From a checkpoint of a small transformer trained on Wikipedia.
Size: 17 layers, 2 heads of 96 (1 for keys and values).
Architecture: LayerNorm before each block, rotary positions, tied embeddings, attention and MLP in parallel.
Training: a variant of Adam for these matrices, 200M tokens, 12189 steps.
MLP neurons of a small language model. Each row is named by its layer, matrix (down: output weights) and neuron, and shows model dimensions 0-191. Each number is 500 + 25 x the weight over its row's rms, rounded and kept within 0 to 999. Numbers have three digits each.
Before each neuron's rows, "raises" lists the tokens whose logits its output raises most directly, leaving later layers aside.

raises: "ing", "s", "ed", "alt", "ass"
L13.down323:531517493510508510456491487535547515490503497539487508493527514475554504502482521510480520479477536481506528466446500532495481444530514474455505485465519489491513483510540470495514501493494535524502552493525484466499506484468456528451448508528520508517549499482505510464483460521467498500527533523493484509524504491522488493478471502518491514481461527503505512535486510532515509475487494498472536532495491449486480506494462458504477529503486510524500502463523507489467545504427513523534462497497523497463487504526472517511483498469516475554564541530452527496507480525513487495

raises: "er", "eration", "ers", "ations", "ative"
L14.down693:488505497496532516468516505463455535505535481542512501487481513500494490500487485467500499512491470482570505480478476526489536479481500479502522489443517485440541486465452473475444506526501514538524523482489516504510500507515506494440493512493515468532542491491485549539522500488483502511445518515470466493526465533530486492479527503529495480479467505471466503514549545497481530514511458467513491500494526514506507499485537518533495482536514493462499524529509492495501473475545494491507459474490535523500490506515515492465539493530470459527496530538531564499514504488518511455

raises: "tar", "ly", "tle", "mer", "to"
L12.down458:546494477495481478448467539499519504515525476479479501492459545494489516503510553544526476468482508552529510476489506514489480476526509525509510457474504510469472503514529496473564504520483495496504464505506464505483466486493500495509523515488439490535545503467511482486485532479533500545501503549509505481534529505500546512520518533517480498484536488471516454477498497515502489529518479521480531465431498488487473483480532485531469506507490491495502503493517500463506510509507478496465472530525491466525513461500524489488517525491549505457478521517483518444495485504573457537

raises: " females", "icial", "estyle", "ert", "by"
L6.down671:502508514469482517443492475518460526497476517502519488487496481489532511497556463483517511483492471500466504540499474516519516464505503450449498511483493491494495468508487540529494500487502520514462522500521508488502485537514486498505542529483488474458439554462477538528505523465509516529507486488522472506466511497495463505506486498477545547515488480464543516542469478479507454534485457486543464502502487483488487540509500523471496512519499482505482503510447482484525478495492485565532498496558470511528496483520474523504498503496501501510517491457531511533513506546508548569

raises: "ources", "pts", "==\n", ".g", "==\n\n"
L3.down164:433538540471494498519491526475492496497495508503464502482516452460549482534476493502522535476513467484474493483532512521463492494470462450513458508515502504489459474518529523495481459492496495485481463456504496521520483429541521533513501500510501491515497491510546496480473491516484490518482473482500491497490444492506512473513492519495486488498509522505492502538514495497508490473471517459507549533508524511500445495529521493554463470457521480468551492487498508482481488495500505449484493543540517520483514512477538539513473485537452495556475545495518503499499480526542524508

raises: "'", "’", "ky", "ki", "ch"
L13.down225:497485487473474489484493484530484495514499480482465440504487560488495476492491510498496532495501489470536496509479501487502503467474510494506509512481496478482508516464538486556526533500508543487522480506528497503527472470487509483471515553475490514533513534499486519504529509508507500493475501473514567444486512518462515486482491467479524518498486515558502511489494495421469474507483458513483484491489503499517510520521532522500532533537491496541473517531488501553519492546500503469468481442490479473520530478482500522493445555536525499471486511487476448558500507513518500560

raises: "'t", "n", "ward", "gh", "ced"
L13.down68:506516544542557459496521481500496540502558482536507492478488500513477524481488441449494478499483509476512465483496510511536545521464504511472505489517516535492537499508510466473562475519501475504486519481483464501481482470487500506532510478459512467493495508486481475520518484503487473461439539525469463477477513503544540564494489501504483483478489509509528506513452512481523477536479512478560501510470509449552499484489473514518462473497507525511506494522543522503503535495512488495525504491502492494552513520520450459485506520514487517534514468511484534513502486496487478538

raises: "ctions", "ten", "ct", "ca", "ction"
L2.down249:485517489476492498470474476463462497509469527528478539485517548485526517548516513467472527491512527504499550438483511542554497499481533499516480503470502446508454481508496517538549492500526491513528493529470510482493490465505495504517537500519517480478479483487507497481518501511541538495517485500506508499460543513486569501502495478469485513526461500479516546523513457486497506515531504468509469487465512485535502466500521553490512548461523532496513499487518481490504490482493472510455566481475507505528494474456461493512497501445504494523486520528534535461473502484467490486

raises: "ys", "yl", "ously", "y", "ructure"
L9.down707:470475517496468544519508507508499500504427532501491542431554483462523454489506476497491506458493505507519498479518454483516473526538517457506520492480479507486506481510499500535488492518515493511511515452485512489523521489481488496542501536534479437546503483501527546490523482492547495506500515452528517512494508536492460502505486518494503470527540513459483500498483472563488551534523487522498527476465503457493526493507483493509485568497490481479509546498482515493498490519503548507507498476562478513478475507463480453495499489499503462501515550512513501479487511494493532488

raises: "hip", "urs", "iness", "isl", "istics"
L12.down747:517477503477487516492472483480533510516503490549524499496509463458529485483506509615469489500480490532491533479464509501477498488468458531467488509501503516493529535490458497514493510566513505507471487492511506509489497532511523493536498489503488469476534561507520516503511503510426505472566498528510510492456482473452483498505505519529486483513529499497481498505524510522491512528485501488499459498476441501490510487527539531481483475482510523475490543496500483502507492533504518551493500491487525535471524527539506481500506482480491452493482498474558501440542482495517513511

raises: "ial", "ies", "ous", "al", "ite"
L9.down594:496505496480520510467511522560502478453480460505431493493517515467489521503481509470514507470490498504528536495470524439516521551516491511492508520516519462498535525488544498467485456503513509471491455519484523484562506477514478514481495516481492480518481494475529500451537497501465451482459524500501503556511492547456490522529448528495510521488493490492535528538532486478512495439483479500491503493495460501468452489530524543523477528491488489509520527528514515466507492515526531535544521508525484524468492485463470476531493506484505482491529499517510497518479498484528540503

raises: "ph", "sey", "st", "der", "ps"
L2.down565:528481525483491487478481526461461513478544485487501461482509481502527534503483510470522465442505524452526556502456512536535480491489535476460448500508514519530520488498530505491505502459510523519485537524473471526466469524535544523517504494489494514528519519491489504531535490496509499473513483495509514490460517458489452522485547486461553526509509541485508506514500502494485493520459505454471495537489462444525493493501524491530499495512497542528498525497486448547541438500488498535488521475501532494487527471491541510467466514465517511465517500506472521500506501506510493498

raises: "ages", "ime", "ails", "ants", "age"
L14.down565:518445540507521527502524476547476529481488449540446466499480474484557567534520493442481515503525491466477521536456528475538501516496468476488501487496467488533485506473477475489496503471493511484498476481469536512520544495531472519503505487517518506481485498472457500501544525475519491520496499512503523484536528525479442464500510506507502511546514538520494522506515514502495517465513510473507466526527535554506502448517525466514499464489480500536504483504522514509485505518454521481497493483513500520484479492477527535460473480489540491454533484477538476526486484501473501514

raises: "issance", "ody", "ased", "ases", "ble"
L13.down761:516488509493422481516488456467476498494468502502492485552540497479457529492490504544489493525501505483486505478434455504452533492488477489501514510451526489519509476480524516506498499477529516508495505487464476513508515477539512485508499457503525476491488515437535529527487513515514504520518477547541467498498468496579464500507472497477499541507530527494520468473513509495490494501453489504506518497494483526476528495487499480503558468504533526480457496514509525511488523528551508466525500559492535489554504510538517523531474501516495466513460475471513506496501499484510531471

raises: "at", "u", "ap", "id", "in"
L10.down560:455441540548503459510482490556501528457513466514557495509534509472511503491490471488466526493489510523547482543492495501488506499509489499485497492496461457461504508511488543515492473502514506552533521511498480473465523530497498531462548525532519535478470500493489472466504503523458509463524562499474505516469485471476522499485515538506532482508510546459513522434525494512502501508475483496459515432515511471526515502517486525519512505488494507505505517507497550473503435521505482481537482489501539511485489468512502513475521516512476497472516539518495471471506477501492525503

raises: "n", "ring", "res", "r", "re"
L13.down593:531530498459521507532500487435526557493520489476470474477492526547512450499503491487506508480503493508482503504505535529544500511485497499489496529506515510480513527522506511479504518505478490528491512522523467523493500463487486513481494457540553518477473493458513525485523476490534493453506567497526502442517507520509509505491522461525499504463481433458502488509538506496533484524509475529518426477530459513527509531506516499537466505470498477520503508477498466496491464509521495480501514529445510523510493550493491502510518513507507499528478534514485432462485511491448493474